python train.py --n_head=12 --vocab_size=32768 --positions="rope" --lr_mult_o=2.0 --decay_shape="linear" --final_lr_fraction=0.0 --doc_mask=true
MLP neurons of a small language model. Each row is named by its layer, matrix (up: input weights) and neuron, and shows model dimensions 576-767. Each number is 500 + 40 x the weight over its row's rms, rounded and kept within 0 to 999. Numbers have three digits each.
A block is one neuron, or neurons of one layer that tend to fire together. Before each block is what it responds to, as a language model described it from the Wikipedia text at the highest values.

Partitive "of" after quantifiers
L2.up62:532502468528486520468495543604564450578493431547535463492448382450449549476594468479539476488514502469555461536501558495522571555530418459497451478466443531467549436532486574546414521493476536523498524570485458498554498552584523564456491535502508477481519438541461491430503440554514439518519510449510399576510523469559479497465464587489473472501493489500455540542512501484541492464470422442532472450426472457552476471491529546531529430455518462465497462492561478509512472469527452473486457470496482455528558528576491520508473519528483432502493560396447457476498483482547494516
L2.up106:443493509448434471460482538479482496480483483512496506510509503483487487487530443472504516525502466528516496580471494450542517532488475478463527499523482525479473592471541506559541537526460483497519492480480494440552495464507547543467531514498502560546502494460459475462528516459537554617471523487521567591509546486572444570525427555493533536530471515476528504528443507567499534558535509519510495457561441532539582536476544569492597558604508558467400540542562447576437566348486492474431476582529521486553539516500493527563530523509407497619534495453557491488492455500526462488
L2.up122:466536502441584496447507489527538486474491554521573488505462456536516572480516525463533442534444491516549506503558459540475513481516541487524543500490458551507515519472441550453525550498468515510547485583428476455495587514481501566481498506455565545477551490578478542424418524530474513504476523481539446464535530508495539537523559539454486546463509493495505461559521512556524488570533471490518423514507447546488543547522519478506503531517497485455517527599591461420451509507552488454536573512506481502536517520512520454440507508460561497525445503466479465501528503498530496434
L2.up493:417500490520482450426526560461464472500485488516482587491523487525558577426533456501455512511465460458416478471594465551442427478552523574485461504535464534444521482465460514514480518468534493457538541490514544504498564482485495616447436536535494493505541529514503516451513530520445531513526547470587550471461504547460576546514552463510556514474473562469504531468568540453417540484490460563440502531503512492514481461473532538499508530538504424500470550466511501445476519474530479570484486449571492517550539529470516493516513492423544477484487462437485487513465513471538546471
L2.up924:466379516481463532536505505529482479566501399522516469529433477473473584498551478500511465468571479479444482498493475500493455501470474540536448560472456476476456522528555430490455456519446420469573553452505469562535494447446552546504540499498539471559527437449472462524512498572478492585475506478439499509500485497511558521460511575479497506490512418538509523512525509506485510453568469505570435445484511545511497504482415500551528531474501472553527530533487472549489499464531486489457442513511441446456418477485578498474550467502486539496578449513512477432520511546524524507
L2.up986:467498550551496495486518478523509512451451534384490529476535499507492478461535541478472521456539478437545538484426514507543510511629494453470524467464485476433506497474515495479525440474483528471517479493558503469445502596509502451525469509523490497568497457485460457406472519504493582574451416430418497528484581475519506521519524536536507481439499462565545522499538519501567480512458497520515506493518438505479522544475519487542488510520489542519403563586484440503501451466537489529482514514496476510521499571571488516561478534506562595528473544541486494418476536526471458576
L2.up1042:522513532531466537462601534550487428496501492544493495532471412489546574433483442567550507523455556510483533480555498545482500471565541544518523513513478571446548478512485534453494474438544488492504487451523516523486447513495569568549478467477541483442436476506497485523393459526522431553499370540598477445456566506492507542534540517476425506511475484529426531495534503550459506512568488488527426461472446535581527439535487548513528574551533572509558505538437443443565469498416542528483460521541491483515544554463522557526493466482460444507520497457496465499512550487486462507
L2.up1742:513510473576473461500498485518495555447503433376477539510464447498475506454456437527538503447516480516528544525438511490489501508489441487575532549454495510530518509419518535483442527510484440453474567479461498561481496485537534515484525555547493573484529499521485546563602515480537499442487533481461488552484469520477536466502469511526463502496471452502432530528485520510437527525507499467527564542534513496496453492433400597463555537480528514479538467479529467440508473485490552539498504551445484495509470481442493576488500425475507517494501528444468502554449529545540454581
L2.up1817:567522511539503452464560467501501517433492501495559493505519576601540488429454504536489521550468423494541515499495497562545565496478486506505515465495528526496528489511496443487506470497492623422456614527498475543489472503511501481494549513567528470543543505527557527519425404456479501572497481500494477553481521542529530518536506523425493497520495511580511526528540484526489545508555492493437425479496484531569444448497518504561516418516564492477456541459556487463549514455506482416406518476531480521504507542418502455552482498422538520510507525462488479531428459457516486511
L2.up2224:452452564433514490490508523519495409552522513534481509461514511469504455508481481552497443430459477539437485437493542504488506414520544531554496488505583560547537543520456513545475482541529476563438499479486486437547488532520592547499459468435468461484536474459513521454480447422491499492465574466474481505484590526509426510527485501450476456454474485550474435445467520584489526467487573566531471499541460515515505455498541564510428408546536477530507474500489499504521471493497509477486478465498463492546427572529471490378511550474532518499495503514527477481405497531437463499
L2.up2326:523535492482418424584514511486457489467507510483457498535436452466430514450494384500515500517481478480518566450468450468534555507473448565462492492441436522450551535509455500450526489563506587461496523521562478521516350450529477468490480456582423503481534425465492514485532554413539459563517443540469530500508505511488532517566472562458523490536440502483476526441435443520512456532512466500490455502485551506519488474555475542475494471545501505432500534471431461519486549474569485540543492573498591532492478459473493402525493428531456525470536556486532449555515453499501468480
L2.up2330:521524534453486483526439497557542482559497486552580480542591489489533550534419480473533534520487498526472497486462484493542528473562505534465486500479443453490556479557518615514488436526498560429502530436469461558525473540590461462494513512531518514468522512471413522470487461475506515546470515432518468502514560435504428567571374498508510478483548519495499465464442565520538469512417535495456500502513520479534507505471486519540519515566504511480500547495478524511520518441502444583469528553487487470478504449468518516540449451517453495470517526434462493515484557550578483485
L2.up2532:488483512435435513398492523506561454494432519449480516485528429471526510478491488537582566552495471550465482418522508461519446488446510459517444466456457512421511603521484565470480529475454503417474505494530541462492455529580528512434538466454490511539519449512476491505525533393550517511493514536493481466470500512572544459518523548561478457428492515407427481524494504549462482504447493558481412482557439470581577495434455509518488515526529552516415562542429498545493452483484467547497557521470526488547479498467482455465444506496489563484491552504538577528445512496530494547
L2.up2673:521556574504462550477537546408549488483515417492543497477463450551455542558452506541465484463520442515424566475509485446506522493472466471577474548551492488457449498550523509487451544497559546431523548408417484473548465481479443526485611540498433449479499460513544457508502483504497527541463432503470474573505510576441480497543447535503489454526480458519544525469396508513538444405503516541545491498454514492496540531533512497521507479458522480513480523548454438466509459480495458494532492542483570487478520470478501493550493481496504479547559446488451488511479478459450517489
L2.up2754:388447421503500382496564555512458467458515528500467442543569455482489507467455485536527489513433544429471540514520495576550486521543496522488491498483398413526515472497570499524497402561531526519474476471518552461478531561500537535541483441501527528488507507488512513527498459470493458498443486444524519478535488546475463494551477524503453503506500489485494501502507522523569544558521506481533461487511506547471503385487532452548536494467583480497584454521464445463431482492502462464477514527505453500549474444466515494485480443483554524471533493437517492525479455552474511529
L2.up2818:472515603475532490532520503494454527512554487502444469475556534457512484584466549495513506443438481466539538479506504537508441467385499495506571507517500514503477501443468510498506481499547502511466465509413497543442501472547465488516497485530504435533465502527512522492565465508452484529533422427495501493539526508497518538491493502502475467533500516535545491477485489528497455530467516459420465455475482511527480602459535528533501514578530539504490475386459492462452532421510457491526415524486516537513458438485543450464458501499463509457452462458577507388538543484517508503

Abbreviation-start fragments
L6.up586:457436546494347485490500453511475505500445445498492463509502500476519477519514488486427490553482507476532448462485526529435547534483472525466512504554496523502537562482476471500488487563573498485442450465489414524527544404467540605461487466464536447475567492472556487545552541465465443500506539505502472483464584530571602422569518497500492516552442504433519540508541448534469439439483542425518458441505516512478479508564476458444486485507568388506519506445547543412553433509541521489450545528451392459535421583497521441552502437492526510503523569506451459470440535525522556491

Appositive descriptor openings
L7.up894:441511550462501515581532469514624480528445509484532423518518538481471553472442514521506489459551506516573511527523564471490479396548530536475535497514525512493501532458453495489477605456494476624451475482518483494511531529498487482490543556585527479535443527528519547527496525557447473534462479499535520462591556505493530473488517543530458493488480467475524496454450473478518507498517461456485477477492465497457511469508493569495494493418510478465535516478491606520487425446501484511504484452461517528510573564493395510536493495544458414482445518536512488457463516528425531536
L7.up1517:533511507546580550488521439486489580500516488473497518555444517518546481507517518502458471501490491552444432475478515542462444562520506482423508571507480561511368517410496519525494475465483451561441489380586482502517461543611530570517480513577503512541492561519563473528429480535499543476507474551496542544535509529546498506501459545544534528490551574552477506541553499561540507479554529550537575520509457567508470485473500498499506443514501519538503478468535476547521489535486498532538511481545491552474515546492465509522529498495462460489487534543517520531507482487492558469
L7.up2281:454495538546485507509458538544588508525461484472511440529605512439517489486536567508463490446427511531555564551436523525444447555492504505504494517524505532480531517471542519517478495463485448512480468523509496530501484460528511489526521552535545482490509526431585482531479419433513464487540524506571504541497487512506537470487402474525473486503462572482560464458548511524519477447514527481495541506406530508502501498472515494479550482529532500495538450456469500516486472582540519508559473422473502552483557492476415461520522437504493476520468505439548489545517532493486519488
L7.up2904:502492507507535526498574475453506499518497445460588412519459528519503459511475524481479500511448447470494486487528477486486446500445496467513458516516507432503526542398415488537500455541506560541525478485560481450518471535517567568506443382545471535525495539541560479506485471466454483477476516478484514456495538488475442464509583510512511449517512475476495499510519470545489437544481485505513556454516536505526478515511496502541497580574530451450537517594547529493485386549469538508526512478457456455499532488587430531519495520527500454499499530494534490478529496450501499538

Table header column separators
L2.up158:452523477496562530407463548490501470504475527493491516490494496483467477505541473567447463402462528430471605539513554507490543501486463524531398498576530549507495494465541562512540472443451427567518472445535484507504462483472492525571539479492515571502517540484508479446471471509436466497439484477590467438475486550549409492447495475474481522433447447481574495479550445515491464565526547542439484488494564544569502507439591460470480561495483529479499619528487444522512458487508431460483489530500515478495569504547490526460500480494523413456472421521464575496473493490449415511
L2.up302:537506580484503514472539572430501493550542485505539506471489491453505551492542475548506461470555526558473477517549539523485526522459449547517498513503466508553469510594438518528478526557498558552511446488532526506523470471495450487477423512506420465459460501485470474473491517502482494547442497532536487474475468532453507558507558507500552530464443419512561504542544483442546495535529493495563594448535509492475506526474497518526502472493569333466408413496458452551467493516515558490522492547493492452482561542516484493583496485492499504527559466475515504495576542555434458580
L2.up519:497538519500542489516576438553419473526489557497488554480437566494450411558465509500505418475475477574471491523484532499533561491600505491471492509482452419551492558532549526482521473450511520473498481580535565440495526524503546467523518527426510478495481555476563498553530509531479449520497434524515531523480468449516515494508561507521514494505490458467557512554454495521505477516470535520494524514520456480493543570529468490451520538549497511588450565501503527456468437576525548449489484479547473498497480481526515535549440540535490516523545494467512513505408442571535538505
L2.up911:507498566434465471551450515515440476482473535580515467562518495483482488507466468491532569490529501529554456482417496492507418512472612521499433537510457481498490577522517518485498493482503434552516525469526424545513457628578502483495472449537521473536505520559549547553502564508455546486483479482494521518520502419559556466521439539533500487533454516515479476542500529482475504475556520480526459452416528519488476468546525543495546480534491506445441485489514569527562460461467484451512584490535527506561517468504492538528508486488517479525571523561448468492462448453457524428
L2.up921:581528475522467447547452529503473463515502511508448475521583558458450455559557508470495542584486530458501462473534539496501473535440517566487502537478477590519592472524534498480387505564501500496472522507510445490460525492558410491443484476532450527408530497505563531518503544552463526470494486431535516505563493503608475506460498589516469519549518464495454488441451455505463485621520587480457512471547551553462509432533542561501537458447424584475460497502509513516502538461492470553544511463453470511514475477482516580520474449528575482489565447560519426536436483508528561461
L2.up1038:440520455495499492478509539516460472538481518468529540458497494505420447499466485419500511529497525492484472471544485464453448545504443470569474492585516545531397625479489499543514538507557410455523462480507452437483523498519493559451552579545529578519544428589547464505525556518498521502535483493511514460554558515516439528538465517492612492535476454545499506552498521493528484509590513555504503538518523525468501556532512566610565494521499521455514472533572555469518436497488468522471485534486435473488474559562488500486524480478523452502418470558444455464467524484578507541
L2.up1122:519526457467522520545488509458469508488488479480485565492506464513463509512517563547545525510442450488520499510526444516503456512432517537522478492482530480504466539535485505552490487574425422482525460497585391433473543505418431492462544543553511543514489462521448541496457408512517412526493566513440524492457449529541486584513493454469527509485468518632524523502576483448472523521436476488519440546491412543454454514451520444513531528532452489507491540521531558552510499468497485514494448521451553502524482532487460436492587500541503510464487486514627555439501516516499498486
L2.up1247:455484472570443436519461550483485474500482520488494456565501521484483491498468476557475508491499512519496448494435519479542487499567481486543508512523430530436491493498467465537471497497490425550467528475468510509435519501557561512515529506473485480524411511521520531509494453563460547497485501562559545517502524571475540523470520539443519518553487507473510463573557528521523560465393425466518516515499469523494477457505496530526497561420509529470556453510478492537517558399473465493448521514496555524469520578535514497482523484444502528502465489484546432545532493523510484437
L2.up1511:483459440532498545561553518483504429500467531513535519539481511501438515469513494528503557411559507578502466455449541455483520557492416485505484508485464514384464458519440446488496465449477444433464443501484457538506482491552528525451545470560508559451570525461560437482474552563528524544517507529441471504507497542537500489534502584528505456475492594539499546551471526459555512529558513561444486433409553472534481482535528510504520551435433380559455522570465481528468506471541469488440476523488558456568504507413520426549517432446518462549533565487518479483500470528553488468
L2.up1604:516559461495467556539498482468562482576461559436541501497545491447535434484487458482529591476465486489537540484549474505442496512519516533492469469531512485514465472483487491475538534432493492485476492506520377437469496490453462516497525547521492590561481498542517508449439491469434514484478451523561453498521474489493456541511539522463499574581520490494487532517536523437448541491502494516531466501539571454542495486558561594507585572536548490523528551458506575477481473480540547545467555477499486496495493512480512504511496485545508458467533420444475451463488486533507585486
L2.up1828:459489468524510452488496491464449473529535526524485460554502571515488421555544474481505475500485488568554472503507487500470436514484494531558489545455613552486400518506536570441564490387517459487510485549545472429417544567485498506540476554442520537485513507570475575545468468540450466506494418495528516554465522491482479555563505506422516491517516470463524508441476529478492537483520434485499572516486444542523519492487471533477521508505486457495466550524447507540530499471511526459535580484524468466505494541447528554522521473471556511490523507504474511565484500518521520554
L2.up1941:483531533534429558485462453531483445604469492463507472466466455445502440480492511511560494513551518585501513479522577488526439465498532499461480503497474537469462619514473492513515514494510526484498469420446467475514491565526494536564477540533411550483490509447455506470494514515500462474469460546472523510497447519529509515499492563479488530461483482480541506462461513497541571476464517392581495530520477470505500495527490510492545500506533503475507525495527546504606530532499505472536494493520496561519483499443526536476490545527513545543419444503528477526531518502490575483
L2.up1957:436509500462517437502511575460485462472494479461437428573474478504476491522584552563514473417470527472457494507568489446566572515500506499537509472513532447469487531546508487449450468459516558541504460537490530488529574549546540506503556478483528498539472417468509513555560505463493503464455482517530531512477451517574468522477517492439463545492488470425506540472494529550507522531560503529541565486538534483468508571449493505538532515429550473473449477363525542508469549481518548611527482485499418529564493528492499466427531403461436534455538489456461545521466507505515512462
L2.up2068:417466493486487493510496554506529451514485468468504581505477507486467532458463516488514510491489499524488487501544485471570485534507516486527510468484505476530483516580484474470521466484511467528444454392461475538553504586534502451514487483501441449501554466523544514526500524522453556482516549471484586479524496519462574567466499505545540518506558436488536481533469477517456459572555603509466559525469511549549502492521488530382564499553528519479490525420488537533503534466537488548552542423392532505534426496519458536451505502413496450500543531457527477551512477438450522516
L2.up2803:407462466513563497544492571496507432494509478504510448505601467458471485494483562528495447506561465507546476491578488550480484515516537551463377502533505517443429514537574464506450508501566468437448460566489472434525536508500474506523541477519520496504464493520455513491480448490546512540518468526423480480564543488553521535491495417471485445496459484507453532562449518512468565549455494557480446486488433475514430543527482534496543467524533525457392499498516470553461480476506477415436513526477492517543495501372510470522528543546566521500516465454491481463512489509522480491
L2.up2913:460538483553557496562599484497461519507475519506565471460534526496494499477535502526550516409449453540443570505553515434470548468480472521514490500469498455488406498466423427548489474496527528519472496483471584431552531581502419531544498449517505397518574479534520460580528454520479471496423530506481523484530525532541443454489533502512482432504496497469541453443417517483562526597493535509551451519467537608455496519441518477512500457487491452434530531543498430545430445503526526451529507548588430532541468413502521489503539468472478517485499421546530488477452444559474542493

Before-a-number predictor
L7.up190:500563551474492577530524561497464441551469563555490525579471532482512525532447531522483503473473560514533527432494485517533487414596534496544521478485525483444495490520494484554461442426460423521463524524446520540531482442615557468522501491487471528514473440515447484477561502507443485490526524411517485560449516475567495495571443403487441415563486521491568560562550524551506514482502476456462456528502469515505483507545466473510467493432464448512403563414506484551511492536487401514538455484496519552592519490533517421470474447449570510401454588543525490477476458515459477496
L7.up430:466565561510560473550488589508453532525458530506539551517484484423512483589509470503495575433541500463439506448402509508522460492521525504496504585479540484480480553476494515515557548485502475454465481375518487499528476486513512481486468555509539473511452378461425554441439528469482497508487575417475460520529503558501497523458473451479431497528491530486466516545547496573524556480483484481506474563508423522507522512488557496487442507512481504488465563484451528457540433410610458521462501516441434441484533488506520441494515485429547473498522541521536447504534545476489553539
L7.up1357:562484500453551460539544446514561520491520515476505500459536519506495490533562471553512537506573564520426530524489566487479508481503571522491544526533525522581524567507420514490503535478458505539481461522483472462566506480533496533506481506441519503469549542475570519519471444551495458464488458544507519521443477532459498447521521492448470520517463564494511449496504418512566512423469505428526465523565481496584497537520477485512421597565496523496483483460459533496486517536492515473510532555563495482404499474426523488493513472497504467468466496521546469530404559547490481403
L7.up2835:473512549559547476525431476521492513515504462476468461482508533532486476475530526496514488508466558500475450495491425437484510491502530457440556573473486541436539470483513507538546489475493475541536467489523438484451512449523495529509506505502515499465523460465480575494471449403541516488481549470515511499451500542595531466557503489475398484535584572496509484401485522512514470494495537506464475481469482485479569507474446510449468426514480491475464462461461469417447417522479520445478470534501533524533463456510594501453452445519559480485527480522530488491541533494478502492

Partitive "of" after quantifiers
L6.up241:521540482490498512508467517505453479483430503498463494479514482523499523469485522454563472550515540540558513490525506542491561470537571513525554524463550512466566469498512391541500515462503546501495447437577508502448519535506435546556516568469545501543494490511535508489525508541471473484477429559469588639474442551429504511480491478501521466519430538516503439483496544460489438462487499471543516551511609521489383487468444462521546499472493443475524538528493490541485480491449541472464525447447517438441529427525506502495603498531491474497462461487516446443580568511531503551

Start of bracketed word
L2.up188:574439531473461470525520518451548557464490447519542484453475543473490535556450520448439487480527563459545509491503494501489439468496502498532513448480465583548553452528477482424492449538527472506489517535425484522520536478449487519565487474527561498539537491512520416528502493507496584508486543535535558423578497484433587531554429514521476530468561405443466573447511493498524487495468527497498523471485476471433535410521503469520513488491506476467546468470490503520521489440503533525488549494557541437473456492523503466506495476502481526465510521488455460530488537542533513483
L2.up197:411525555533526517539507523487547495474490446507451501426506501532500534554528513484488494587573522505496513518422542540476482492502420490506444522479534506539520419415524526510482545447484520463524514464497480451516503451504477463533520462466498542526543505492494488475512384490488528508470539562525499497491531466511525488557523503566521477552567464477475489463506494428555485528474544418576559541496459445448458432466549544503550553543486493505477495570514491474401464483510510528513511525533498541429508451433510465459523472454489550473522501462460565532575459436494509492
L2.up279:464513494451508503465567516483501509456554424460471480566478502450491473553573464437502493477527471480499486451456569479484507513554522449526511491536547464521500524456560555484433539458520540482483614509553447493563507529506497539567492408486529450514504476460476544481529527465489484517507488515475524471505516541532464497506562501418459496552551478454469541588432429531534544574570501459510526529395510508522489492509469515497448517459497448421526537534505479455449489503474495463416505533455429490535420464537511511470589441583547516530488500529504519469504477522506554488
L2.up406:531430471446487535519466474449467451455473481533417506462488506495504571456527475528450529544473482440533503503515532415560498470514437556534532513423535491505430454490571521435490470477531536515499579480471559479408547491480485530425457424562481450476470500484470489544477520536501564557501474532454530457524503520452483568465519477562481539516510469522520492486506512547541523495485570554430530509474547436450547517431438473490535491475462437476560476513542525504377432489567434474511486445474493594481483530508510492471480455508422461513475539435574414461529524515517527405
L2.up735:474494538524488470496440517479463513483488436486429521560438433522545468540544559462439477481448566506537553593563464460515466472505471492470501501457501461502487502424490485457539493455464498475500493523413456503435476538475518442469522539457536427508526551482567546505534516455494540559490510487432449446482410489521554480459474576585533504463474503404514493432513471548492525478510507500494432530544503501442508463446529519523507490444478494524558474515535513529496470426536513528532469438461579451473547542472458573483517533495548553467491575486577473497531469579481532482
L2.up809:508496476557534474509522467465460467531536533581500538449476488502469440569561530555483545504543595506417458469511484530509461522523427497522503525485476497519472555491490478524516513379472495488494504522489476542549456506487447491474489467463549468503522503475567456585523426523502473504521524595547513581519464501497537509509446542517490480462549513553414533499485572488493509473459472502487589551480549538504495502447472547454514500511497494490500501568431446493481503560514486498509500575489452487547491415504483489450539526525469478381479460502481485437464406492544496588
L2.up965:489515373565544516523433483565460467522494512495463551504502483462530457480517464537515513478510518525503515494532531479533482561512518497550395473454503489501470503483506492478521511579488517508454538489525480558479516462492452504548484472497420464437461535557533470476500526483530423537479518500503507537529471475486534532476517451461494465578471530452448506520498474500517608499424515482554526474490488499473485536483537552479476451466454418495496452560543478524569541410486464531548480508492502430484441547481571561520429591501525466501476474561521418509523525486487506464
L2.up970:484480531467475493466520522513551435451536513508519508464494486551544512509524467481545486426583494526519447503526568439523512518512445494470558472461498479545536605514520570505473502473554521509492459456510448407529424526519463561459450520426535526477530527473497503560420506498470524501528508461495493570588474502531480580429510492445522506509472487548485526531545532491513483469452588533517559511471497525482484497496443479495519513479505531461462471524443463481488482545457515454403503505498555512496474495508571459450518489481548568464533472505467582444528494432554546480
L2.up1177:482483489542501459466547427501500466496576474469456488568503533465489500564515519534414462541482485531508515480441518555468535504546446508550446456460455464506461469573460527448582485475461448494486527483582482493484559496500506552467487428484449505550504483510479491542521484513486546511536470475484535477518501539556455520460540520516588553448499477502502521560464499498457508547478494522519585434499483477518450497577504504509515486508451468491516496488499508494513450494473571470508526454429454536591525521521418460472521443452463446508542480469568458539551501544510541517
L2.up1219:459502560408484557476517450477487464548510551505498547488523619483526481538494491536509433487464519422482499438487557595482517460446460548467540535465456573504455522399575536491475424530540528419557542502554512455554481511460411561509573487440465444468430456476456508562426522453494465541528436514565464532406459539481416551490499512543541549478470500451543501506497530538439520519512571460480524466531535421535540577482571512452483526496553389529487512544539466457482487490416562490509504549548501508507450436511481536547535410477479464435472496446548533522529499477488510522
L2.up1381:509498554506417522464469506547424458500490481489435505439399511490517468483570448523386514516478543516469532535475527512515548501489507529575446535472518520553578486483585524522527508507518497482492486469539529532503558436509433457500563460472515514501554576533487428548506479507512550508466431494614499518572530430399532542516445478470511539629556495480478500485513559537513479547538554383472521548566485476487518466456451465540479535492468427513499513489514430565562527474492479529475505517537474462472507453461532464526463486559509452469498482517513506500479463506505536524
L2.up1701:510454448475481517551464491459434501493474479503553510504482509471505523399497481514498546528508445455476472481502477457455548467544477518436544418474513515533542470512552496499512493644443480503494508511452439474537503569477499485528492544481540413538497555480539458507518430486546488505592381468390420537486482427475531543493534534517472531544464480512526448461539431536424472465445468562505498516512510525419515473517519466469496566502455508546507512515448476490489470442520493493463485521395468487459560426553507531506422537498507518473469506492467531475525518503549548559
L2.up1713:516510519498457498447491437442419488401519414470494450515598488472493457535552507466450468491424509531509581470517548607475458500476440496534445423502444469530529549450468488499559495493475510462450462460485473451546520445442516517501490469406461493432465456508451550538487523502490509479469508453502445564503494503549371517464406533550494563570526454497473460568437481598531465466557514491517550409463402477437501472546501516512477477487466499466563540506564527531460535502455554510491511447481528485518495533473479509489531480533473518471521471468484470458574484514494470472
L2.up1762:514466553518516487467439490494518475465468543530483563550501527438456508513496463445460495468476544513573594482533569594453503498514513518476466516530520490516568540470560460518483417458456518513516533451456486495519500517556526487452494478491552554513510512480520448547490565514505541485539523516488569577564479530518512529457534515439456501466576498419519450432465534533504464386430555489495515504412476532509470409422497493524540544520540468535505499496500453497508482449488521479523425469489490500464464494447503498456491548412430571525463525531519441542537464574507471462
L2.up1936:475459547527538530489474469468523436541493510469459530535489558481571484431522489493407520452503569492436530503499492473517494496465518479521401532508530532496510480510474555502480530471562471547480492502480500486518508503540452483484522520486459507477638530601494460564572449431508554536516459496493493508601435513451436567423475595506493509449509537443502549453431527536523498542491542498491539499469561442547494429495502507444510492456489554480574566450451526414568465510498545463479506464535459445449505495451516557552528455522455448477545497502470506515479464537478509456
L2.up2232:486518489438407494463539532521512504452524480519482441510475488473510511540569498522517526537463485455497513445548474462550451506485480477529478495491465504489567527545492515517503493471512460587535480544493518536509509474492555476494497485461554445556480496577478507491487553488415467561524492514579466480505503477553488503463460502594465479554452497599488500522452428559547482534506488593514568436454442491426537494492521484476502508504483431442503501485506471455475507582483539460479465496492550512479514468459543505519510504551513525605508510469485542483498542581452489481

Word-initial subword fragments
L7.up201:529466555487459496544453501463479540443505483455499530492482491490534525446476522534461503486467515528530517525450509482508473494424512563515480510511589521537555526471446481547482459570486427447533588509464479511553466485576456491529475523592491497489537528476483514504472562449510481519514442576502538453530528444441612538557523442515494553499405467527487541530573522476535454553483528524490533508417490459478468547586523490464524540552432525445515496479533500522467599493492497492436483495434511531482506501486515497499412496527540497526511413520432533503472476532515437547
L7.up1329:491420533519487566552546527482513495462404528513472489499504519451496539475490524511464446482541512523483494479456475531555441469473451485558512454559474501500505505414504490486435575575510491494499445500494449486501472500481504426524501463456520511498579465528500561486527601590439521489458485457481573524562559477471514510503475450473496560517450459514443474476556446362508499556454492496498524483458581420474463542520550516432484561567520472444458525538479539497513475482534453478475472459485536523513475445553576486487443512527524519458478508481452493514480436463483519507
L7.up1666:504505454541429522484486548478442604494501464534491530472435465450541495474425518490507481514488489470416491507461492542497485440464504516504450520533546475514513545455461467487469490498532450548491524474487462577437501443557457487512546484446520414521521561463488524510524440525511563559528509476513465536475495506468577497563475503438461501468469494495479452509527474431485445515505463435537506539550409503469506505544520461436503529505517547509448470493541535480539471503482421560427561481479513530487539481526526486506527500542496475496471512496454474514503567489499544555
L7.up1764:547491492560510568542505453503485533486470532561573474569500428433515594429433490579502450514513509461554473527502505482560416446494469515614474498481516539466510536417532481501437519555548512490485477503479422528499431495551520450516514529452537521486472504438495523499467519484524473466504459548433539538561508481463496492559524420444471567503460452501488472515531507470520504499429523448454548478435543476460452531542497456436522551580459504479483455435479474519484518501509487501475536469460505498502515443476595481517500457526505523493513413589456462534506464481466511523